config.yaml
norm_place: "pre"
parallel_block: false
init_std_o: 0.00615
grad_clip: 0.5
decay_shape: "linear"
dataset: "wikipedia_en"
MLP neurons of a small language model. Each row is named by its layer, matrix (up: input weights) and neuron, and shows model dimensions 0-127. Each number is 500 + 40 x the weight over its row's rms, rounded and kept within 0 to 999. Numbers have three digits each.
A block is one neuron, or neurons of one layer that tend to fire together. After each block is what it responds to, as a language model described it from the Wikipedia text at the highest values.

L4.up375:579521475425448458553470511531440484539510512514466473533478488480512464530536515513506532540548482487510483469464518446565490482506597523491606433508542578483521515548521524469499418497508512515494516532519526454494523507490490513509512556470478460570513525470402520493423471449496494501483516485500487488531554527502502601529548513497495453559479557509470514530512432498416410496488
L4.up509:581492484505508480491482523463435462524542544527447476542543498469418506487549546448532504522571478511509572482538537515491475472542472513498491477486540508467501508469509527520515501564387459489540503539509500451488527467448466590540536479412447502497455612512476488527510489448444549571443479484564513467467415511470522533505514454444498523433528523470522481445478467564441506430477
L4.up607:523485480612467514504608476507477547468468473529501552469495538523508498474549500528444422567565605461502446503488487453453478462570494427502568514521524529484504432472530443443548509495539517525494460456433460479539572468516509551405485535478482436536528457542511537521434494489537490521535474507496499497475480486449495576517481485554509486542555450510539452592493464512522532511553
L4.up839:598468439472466476462522505487469533513549571491492455542483517568464479472496565471435498535502519474421590443507535520555494481523559475566526481491496520476497457547482457441533480509495524469529468508538479490539476483501503551409469562445477510477586462456402501551448512460481473534476459566483468482456475581448514557517487549570545480491561512471529512522439479450453464535495
Name-joining conjunctions

L4.up134:522529484445424499492468552590543516585483499562507516508462548568492504530544456462481514451485545505540503516522441471495533519447424546525485476548460512476508539537529542543579537473502544482476520493555498473476482484417463518541481462514434480490449445520530471499520547472516588507518494433556583512545399463458454504574529557498507496531558511474532513512526470436540449506486
L4.up492:472458502510411481466497493468560507499502518542526420476444487482513545503529437481517408500490398515490494496481560496493541545500453469488529548525523536460458435544565509519533422547454502445592519377520527478495428516477517531445501476540518505487464504510507567556536552451480526521490484531535476528452487543483463472452443430531449471549419450545534459495487496586501501501483
L4.up660:557470516426442510553486470418531513569505581499578496465488451459512500562557493496515452478479442542474570488522538450456444528510536481507497487500576574505553453528509498600518531484532486475551535540548482509514467518448461532510429437444467469468503516524546480546513520389505511560495551530486583511462435506496463478536520528459488527548548557476580481468525479523493506532551
L4.up751:460535526509557520532490543494537538534547435493518469468506598494515457429533458516490496472457439480423555457515560466489526545476499498533476389544610498484553536480505452574462492494486429493519556471512486492469429516495513513489510503550484505545508528455492524443487528481480465516468503430558504577543450477486487457527414532626525538553497555484462488510554533494491463552467
Verb/adverb word endings

L9.up190:542505500459522430507521494485505526507521511487482570492385492453551496518438472522467492481443507488502511505428488495505521524526511501445502489491554534557431505540444440553499556479579503560479532553498437487428565524490511533505531532508544493543566418549486487552517528502484440477506448466495541461502482467440519508534520490525493487582453566552512523541474503490524486608460
L9.up400:559551555469556462519538569514525572445488522506450455500533540425555547564477526457544482429481450472456550494469488528457448505534565522603461401444432502525491517510502511534500498552473461528520476497538446542487457497358421453536519486511544473483500537524497531495443495550480505516515522446555497504528512503503458465473466486563471468491504542549513453530530493512530494479517
L9.up429:517521449414491448504539581445500453551462517469473550458422517497457552533483499479564530489461443571519485518511516550458499529498543488537528475499539551503531439548504498416496585553521541552499535449511462502478534474407478517600496465518451552518584525494522463455521518559598489515500470443549557516529513480510460470500460608449544541527571533506520514496470509486549507516422
L9.up466:523497505512492471549467520545519600481456595526463550499532508451574498448503604479498397515421522511529470600420485548474537567540468514551507408528497456488477471499393461514507459550480514508535479457538487507499478492517461533559555476590479514497492466536475523460536501461465482498509536494445601543463450489504449525440523426506535487484529498574479461494561579512463485554424
L9.up557:543450474485483483486504494583538477540460519458450551476469510480530479435482448534552497468520515446444429488493426489489517518516540430490556406525583521466540472506506547515445508546556509473544466556525526442498474463495512465597452569482513535453431467491500594526459487470493550559487494483516508518540583438524517502505434431502536461478529548533566486547542542572551547561488
L9.up565:441515476502455432525520499543557516513534465494460483500564531458536450450531552482529470516477555472486560498572454482433455516447476488526406495530522523496525555491456562529536494450487456494450530540494525469533464447511470487591422603513505389560558521470449547538494457441571560498493511481520556435530506477534456520417473485454535459561518467469487483496479473521531543536485
L9.up568:507424538521463436555517593466513498447533508518464506458537538443586440471495536521546483523458503492439540480510458502482443461516439559560462449451543514549528502506400529478492437522533526508509512509452507449433464468480515434515482522484504470554572547439522562521457492476508494570526468424474575529501508566562474515444435520440481458510542521561430507478490438529493467564459
L9.up601:543495642502417507547448495485510464505433520529499533515539481467450491513425544501564508446501537527452474519426522542446573510513521509539526478489490594569429451501428531484520444581452514515436554571553461460519555549490484510553582480465526505457476490529554438535477511512444572507493547498537530456456548508510481493446562528460483506541468531461432475485508496468586521537524
L9.up620:479445600442506494463577470452440499502539529517541502541514475550480499515549521617501392582525506518492496468520512576498541458495541484535462483523541502533547489446463492498482523499494526538515471590532484507476426501523517520512484491538518577477478524494488460553492509497544420488533493498530493521480464454450539508377512495506482482457488448531547505568433548527501552463514
L9.up680:567522519461501428509495515534557566519561515515541513538496552527484459501579500476552504474515465465531494491487503488456453492510636480539439442559594509499536492500535523483508454457522539533507524468486542509511497519471406509580473492492513508440488589497463567432477476525447491563514540524587481522526501521554467482485516423532558476479488559528534435542492500486459551554500
L9.up788:565572492509487506571585446438424451495427476461539545436471476488493559488549560570482495470496495513512536507528507423465465497484431501537511452494475521573495448427557458486520495485488498569440532457464431440529547473521514527446569495463473496561453474479508473486501439537540488541495499471422537547480495434485482556472485540480436479463539523507451507505507440502496516502502
L9.up814:464456555474541509549445548485512495519523453463460467448472544446516537548455486569501505510457496485499519529493493449545543493505589481470513487546549507503593504543453503495516463518463482467456481513552528459549554412508515500549511402514454520450522520508523547529465529511496511457501464453493554482462497452558527479553533461556502481509434536517525559495480501528511456559560
L9.up821:544528503465470464543548474508537556553481512514557502475497484452532549488528473502570557456504510472565494519490457521522433535504555509546521445531555475458529459488492485440482476514477532521436521549495512546489478465467436583584486553512500441468525466587499555471492459495457439408519547503499493493551452529537491468501465493533505499466465484427579489460507437495479501541485
L9.up937:536523477444461510527526502488538480494439345467468492528480539488510505516490512589480505577454474490374491510546460453551479583508529456451578468519470512494587483502509491523536493509473497480472517518572525496528512430448472489521512463551494529480432464432565438569512442558550483446469567524519574526463501472549494506515490518476577502537453569499547566517501497569512545496507
L9.up945:510481537438487501571499515510546525503514531542451524437535497532420460443458481493573500479476522486514485444507445494455611524537543524590559383530552509481554464498515485519488470516549456481482553518463546492447532492512506447591513516506531541483490524478466524482437462526478502509569473457530576493548484456508489524523438479462526509453508542480535511544547464512473495582435
L9.up950:560472483531463543511407581464569537513508453558496507543522438460522502549490379514548462454528493582455511513492465474513514497476525521506530562508533460464527433538433531481491507498492475493488471543489459458506554451550541400532435489528474526467515488523510525531524506497430518461560524475552510443481484488554471535455522514501513397545443522568571483567548494484461513518467
Verb-completing suffix before object

L6.up95:422528552501536432500537469471499482440529524501464529444485499522484538477531506452536463517497499542447495492484520544497515453495502504455436541533440538493579493514532489455524482477452548534503518532458528518523481548508445533464530510504457458438529482473521515506570431462433554449467558533441457547445487494441477575509549533432528508536441536519478469543559495511553413539540
Inside multiword proper names

L6.up1022:483494484384468470556490578506507516497570513481506504555485597513516490524484454524494527472496456553453497499504484438464510465480518486542540424533571526430481476478592490568463466456484509505547530519573420488525448517492487509512515532464544487426495490434480536514463569503509528541576543550585481581520465458534426498467366532444539492543529536551490520554564507461524490553509
Main verb stems

L4.up23:499501487542438473516525469434549515437504578531472514441490557550487430471516441485515484495493482474514510505451481498544486429541491536490489485465449523459518570483488519455575477455477532517512496486470529509499433450562504552463527587531477498546515527525521581458551525531448572506480505516571502428495532529497460559499501549431501483545519504500434434496484522511517550554524
L4.up288:490466534500458476546433552498504490506507498548430496474497485558469504483587476404540554474409514472453538501476505517435510498555491550476527453574521505460481483514494528443537516416508546527537504480472493475542433502531562542406538607515484531451533437516540538443528487543466472484505510507525484523479549557408505537526536480463485513534477425476454463513504470458527463496546
L4.up554:471575526507444469526497494493506552475497518541467551468449559560425529470521478478492491552482486466559503557483563448555466427464530514542512521550512454443478531425552432455496504444467443484543487485520465534602543451559555541483550497441444500421502472576457548456488492481489463533516514555449480556526491487522544495518521539539464483579534509525560512479540418537396533478445
L4.up941:517469477529472488474502475492480511555515543495486469504500448481496453536504505471562521586501562441465392520443554499593530476486551477574449464507438485467469541507449534456520487444473483452472531542436496439489498471473625488537467530556412489538472512484515513534468462534474506510477454523517540525498558494516478464510456593472538530519554494539500441526573466485474482550518
Inside multiword proper names

L9.up89:498513516505493516576497451518489578510552511543525479516566503542465467476532455531482521500547516496486478478469495542458523544570591476519437497552532575467543523486443582493478470507566526496479447431450552518436542513507531529467459448503430497499457563487507540534547474534474490495450468436495508505457484446535528471530495507520483540576464475539448532513510452525500458483520
L9.up141:469489475469513464581539517469534449522504547519532514471429492504420476488461538547528552571532501482425472477494536526495522485469377402515515566571559493566448556410526579496513464458462433540525539536453470492518566478558494561491535486491533504466491513550475531536499478492466510485432511450511499459502610460479419535450453578504499466434479446469516556517516454564486472548475
L9.up166:451443476482521509514500529525511501540510453553504442529428540525488506524513488534413552531434494465505470492528474474533499457511491454540471537578527467506498534453418466521532514463482480624478466474536475470563431495486483416493452585506522510577469509520526513497462475436498409442575483463537437496482568569462455482556491511423494399466524454485503473456506480481467533507567
L9.up251:509437484455534505505478517536518531555552560618497491484506507430556558542402525514487497542458557536509469507505566507514411463495448480485586538468412459549510515450499445438514511496467440528532441466437539487532531490475516597519503567497514508479484519484502484546506491485485455497473559474464444502535466517429466571531518512520539445542523534537472521437494442565529456468487
L9.up395:497533511532526448535546498541488567529542471509512501466406488556480518508505608527542510511505518496537448502467577546514461436480439507505509497554518383501472499586524535435449430552462507468493509478483504498488464503497506551431485532494481536488416614504547497513506508491497473514508472440558467514535500554509568431537474506459443485494511522432523577478461488521501517475506
L9.up401:456511502459566437523515475501471548469472493537416551456526495477446511481557539551497473568567436481444534504522507496476489521526464486462529509483495510505429526482457495417456596452463474510554489497462497454581491507512490464564468450551539426459516541476490619491452498498557447502466472499493474503489529569538546485494455511456525502534464447497473496491510393525426492506522
L9.up416:498515418517494530536447521515465497582513497452495507490521610550495528421514576449491519537373483455572478536459541567502569482524467483434466501513550475527482551495517533407556483488518493510565512593474488495476580489505503480506513559548452457460504478531526525531501480520434539516521472334482475476537494515516550487429508544498528537495452484547506489563526507471468482439469
L9.up428:480484413520497490488484508466460537567535533600482511431478524501556481523389541497566539539489532524487437566510599554499518467450503521456521416548498498508519510464482474504515425493508501508482513472465523494461483509545536439507484569487443591533453524530512566514567487497421509552493444474479419462548501488588469537458450492485388487505518445501481562525459440493489500520490
L9.up527:558520503404502543560560502499493470498536527464479545448514494520569502538579505482503505469508478537497513504515543513520541468556473482531488477544407476533437567520456490489476514489483499534470498432443507461496485520571465460486417530486480519476601445504584567458556486565469478396526543489539507453536472492482471517466536567457483522452477438511489393527510530557497538516488
L9.up576:523481439477513465458471484486443472546538593499475485440540486521434481478467515498487524481514532504432482468494431486440463529497513513527461383502472514484504525515464469471541530513544533490542505528425498458471440490454524487533499501490497481453547476452483480575581489551379539503538512458536539509502429506414445496515460498444524524474484564466502479535534518535593483525466
L9.up604:471502498432527506523421504474524501533439574530535508494567569476486466490529494387464536453381491482461483465478565480451593464601513487500473436508516489514540454473491504532515524545489509544487471464439475483430557526535529501545434568515498506529493484546542526568504473465491500474454485459548536553408477469457547470475484564495542545519567499544503495544489513456516444519490
L9.up635:517455500475472543527511455487439508436491547544504530453498513585429523506500450451440494500622475561570572495463522459478398520558519452563541506536487443495547540504474491453582440402483602561485485558383524512459518539465500476481522552454481482483498505455519456509495422531519531541478533529481482527514501562506548517472474508468500434481501460473465514507496561551518519532491
L9.up766:501482453488507511496583509491500445494492505437483570479522551499504480481527482487476480504489521549540505469515580548476506420470536477505464502564447520439485582474503530464544505463461519533550448474410449422535502447524564474526468532482452488533534507551471522488541499486448546517493510459565396548543576464468475577586466569465477495541468555500429495481535525531490467437573
L9.up781:569443512498520512545511479540525571508513563449461497475514563520530381490516462501394461498544483506586506468500517573577481512486458498494495522441501488521467570500506518546509523519505442541514485567490432511508474521531493494509524548463583506537526513498521577574470439501486416530503473509532519487519504477562493543460456473475572416589486475494415478534517430559511532491495
L9.up877:490528477528509494439523463562545517520476546485502490506525527555474545421503520537539488554523584460484484458560463516510498518464534458427446515560524460489553536443476514481520483437538489587511542494529500376544448492474524536521397558505518493483525567508519487404444467529515554527498484449523506467523588476465567502515444469454433550467490448481495462529498522499609473504397
L9.up934:530427493524535437540532389521483518462562531556500521507520514577524477472570481399523537495533474521480515531560477562563484418446531503587424482556494536511480476444499535469500448489571529504451455528471536445482416485480465506561469502519486484455463490499509599501497540568448531477565512461507454555495515541580464420518482509496464506561485527436476558543483468486491532464578
Inside institutional name phrases

L9.up25:493518500480480513541441521505609563461534460469534490488502526505489517481534536480474496541520494523395558521498495515499519500456488474474454483487488534476520505456577506514526518518428413380517473490556516480567476494512525511519557520494535514510560509451511523422585470509448529469522463509491488489469489524442535499474517525491517457443458540461494438493476561535464537480451
L9.up65:543465491422547561527445475535567494575458523448442453512513562475550546515447558447479531474433530511480517453458484535466549429419554577525550479493521570473455573509589466523458490525525500506481488480514479431526541486507517543452499439465566438501559525454464509525491514476475605490482543532482448531449492497508566522432484492513479417472448504480533507471472518487528529539543
L9.up142:514541487480526594501464531514529554539503598487452483521534513529557469512526485486578429504535526551499521417477509511495520609547511541455492449529463484569446523455481509457513512475444525476476447490502450504549430482552529496443480479538495496511551454504528487477489453445469425598423513483488467468547476550482442555470476548380466499504470458506502471604522495465491468498516
L9.up417:499458537451492493478547506491514520451403500531479520478513497510502445510494585510473533482498468536495483562498590501511532520584469548482450513504483529468537554491528547530546466505505533537473564563490535501481577465475540535485509479461455485484532462467497584542549466569472473535516569501495507470431507499566558519522461591420438406447484472476474501542460597501537451480483
L9.up454:545467550467411493470510502514545542501504516481537505541517522534484513530518472486517508459477522569535508517514426463496572599502560486509530494496527523522471487575564541468495445399477519448510523557483516582567461520500467534540523550541451458547479563504541479532546464499481500483575459472564540491450367568485525468548583502471546530524492501454509515502489527501466446508507
L9.up533:487534526462512555487542467496434493486438526475381559493510524509523486524485481515430509497457528567451463462421480519504498541460484534484507479560383481451426469483516541491485555531554460443485435468526444530490495507424493494564447564546482456471456478454508515481488518480426517455450500548501563481518514492498530554494479480487466532517447524589523504517562550481494480515576
L9.up573:552546522425448509503474545539560595575538513524441433544558547535482472542485513530445555479467538474461480451507521491539494530480499499437515406454483483554416523473544530494513529495513497458470522484614472541529439460465492432485505524469447498566511463434520474496541435528468488528502447512435421511492426534515486504464486544483491494544473474504499501524455494470521485546457
L9.up613:547511499476582541436406553506543498537483540526542518461504534425559539512510546512516458576540531473403502494518512520398523513471455522501499526500528566512490506496483453453452510494518536507482416422589444465516532541480506518565529496432530482454395409441499501502452506522477515493466517531386530498442542530456483447454536470494464436513513439518459519490520488498516520510553
L9.up650:434488462499540483467474489521518492578474490561522512487485504477536568466504442538467460543555521559546507501517484568463519534441547487549492484510523466461507497481582476540442480464521512525510470467498471544497534573510564566495480540496485460366468515488548577520617545482529516483482453478511499482447488470474455531576478505497504515511444513536536475526457471424515400498517
L9.up685:519471452514565506565511520521537492531485489546417518553454536480577512531455516530524492475557477524463480507502490539383579509521442514470496409515505498472477522514567482603469531547498502539557468441464450410543469516491463532524473524519494460521487468536515492461538463477547480529516554458508454435520516474499513495499433500540499485571447505456490521514542553512545483487511
L9.up701:505513511516482582500484491548587553481459498461530488513488519533451494546502435442510558494465523516494549433479532503433505485450528521433528388528535534497477562490501438504461535459452446466547483475492523524516472529438514468547459462521498490547502528516494425534530516433526557551519469561448495489469492540512523516507466524532538485475539490548413485474440530510415510514487
L9.up754:443465546379490544507464513510559467578492483443469472602518517486533419493547516442467483545431506490535494534569520421518563486490430483603568489462487545482528491525525490492447476428488535466462509543581461456462493489508467490581509442508472500433519490462471515489493474564518508467550573521480490582484489519539488533510440498457532500452468510552471546493434541562569486478495
L9.up841:439491544471463454484478492581536503541588503531585524529529544511453557485500452510508518530432503521480458603468456523536540555552497534553465467449517554506489522445486539499503581530489532530465507531482478474503497473505470526566486508481472498495509538480453455577497450545490597401426531441503421499513496460516384530550460498506525501481554565470528555467471493499539481525552
L9.up987:537554495474443460515509512489509529523470466507554555504528552530497554558495510549489431554533540504427547534478543487568413510490493511517472488482494405566474562462449499565519505536481484507520480531516519485461587437475544477484437544484521444460451533492482444499474445558517520535429598423494478521525476497539542474444496518463404420528545525449501444475523528468486486508508
L9.up998:512529462468439475440449526478513504539498480478475470601468454463518510499477570591508569537464528467476450481467456469492486511386565531543507457525492494495433459506444538469520520509525501490471530479460490425507515565524513532496471590497466538502503537475549529380521491504527553497475549476487506485509529436526595476525457585391526484475494474524500447549403482468502501498575
L9.up1001:508531558514511463420514467538528460487497487520481435531483559523588578488493486454494456514489506489521432507464502513416511556578494546416401473502565407493495501476550555482498439523475509520493499520524481540533515462514477552521445500549479528511468493492461430438559504482507572455516512517424509477502547552525535511545447510488500518590475443457497514556499497493443513526532
Indefinite article "a"

L6.up100:532485445563540483508497444516513557514533496464443542514552489489507445510452479495456517556488513537512526448429444517435507552533478532455509477477413462468440507512575532533537573442475506431513525556482503456496542570490467493496493520478544421455514474495593491520484495411494480465503551451472528492489478497457547480549484469492507535552550523568479506608497451478536495533504
Articles and prepositions before nouns

L4.up211:502549552571518508488465387424478471499502465482503500544515460516439614494457462531507461429523514528517552532487485563503457480545567523519482537497489439549508504531452463441535550418493559520476465471525481457475495479449520454551505557532507497523509525503471490503505483394467477559476552452517505559500538532555498435494512483578513520513470498523512516499457488546451543525546
L4.up474:551520486481508453567486455481519556543503463544492553482524549456496537459429533524509509516428509455520559477553497499505518532460522551480519454413428459482533524567541461527498500415485542538456470520438512484527531508492490518504529561553546458475506526464512543469472524480405500466498526456531534477582532512472456535479497522493463547479468520463581557461462503470469508505496
L4.up618:562464526540545529506578442545437496482452452440476497501488467524481530444451561580477459482555544526424460502489543491402468507494549466480603472473482496523512529542512490561474367504541479474518471474415521506586491483524496478458463567515506451594508485499544437529437491458546552543504469513548458455439535487455467536466494472567564538503433539542423534526451507460471568458503
L4.up678:460500531510517410476555482526468473566506477457571505529440563532507598524509508532509549491508454472510514566510436520467508545412526431514481502493542444436534470499524502474432504476538557529471474512510564536402567476470518495543492497474492515443500480522573500452466539502480491524466519505511413442484468469463502519518498511552538535541478574514473389520497517553474432532588
Disjunctive or/and connectors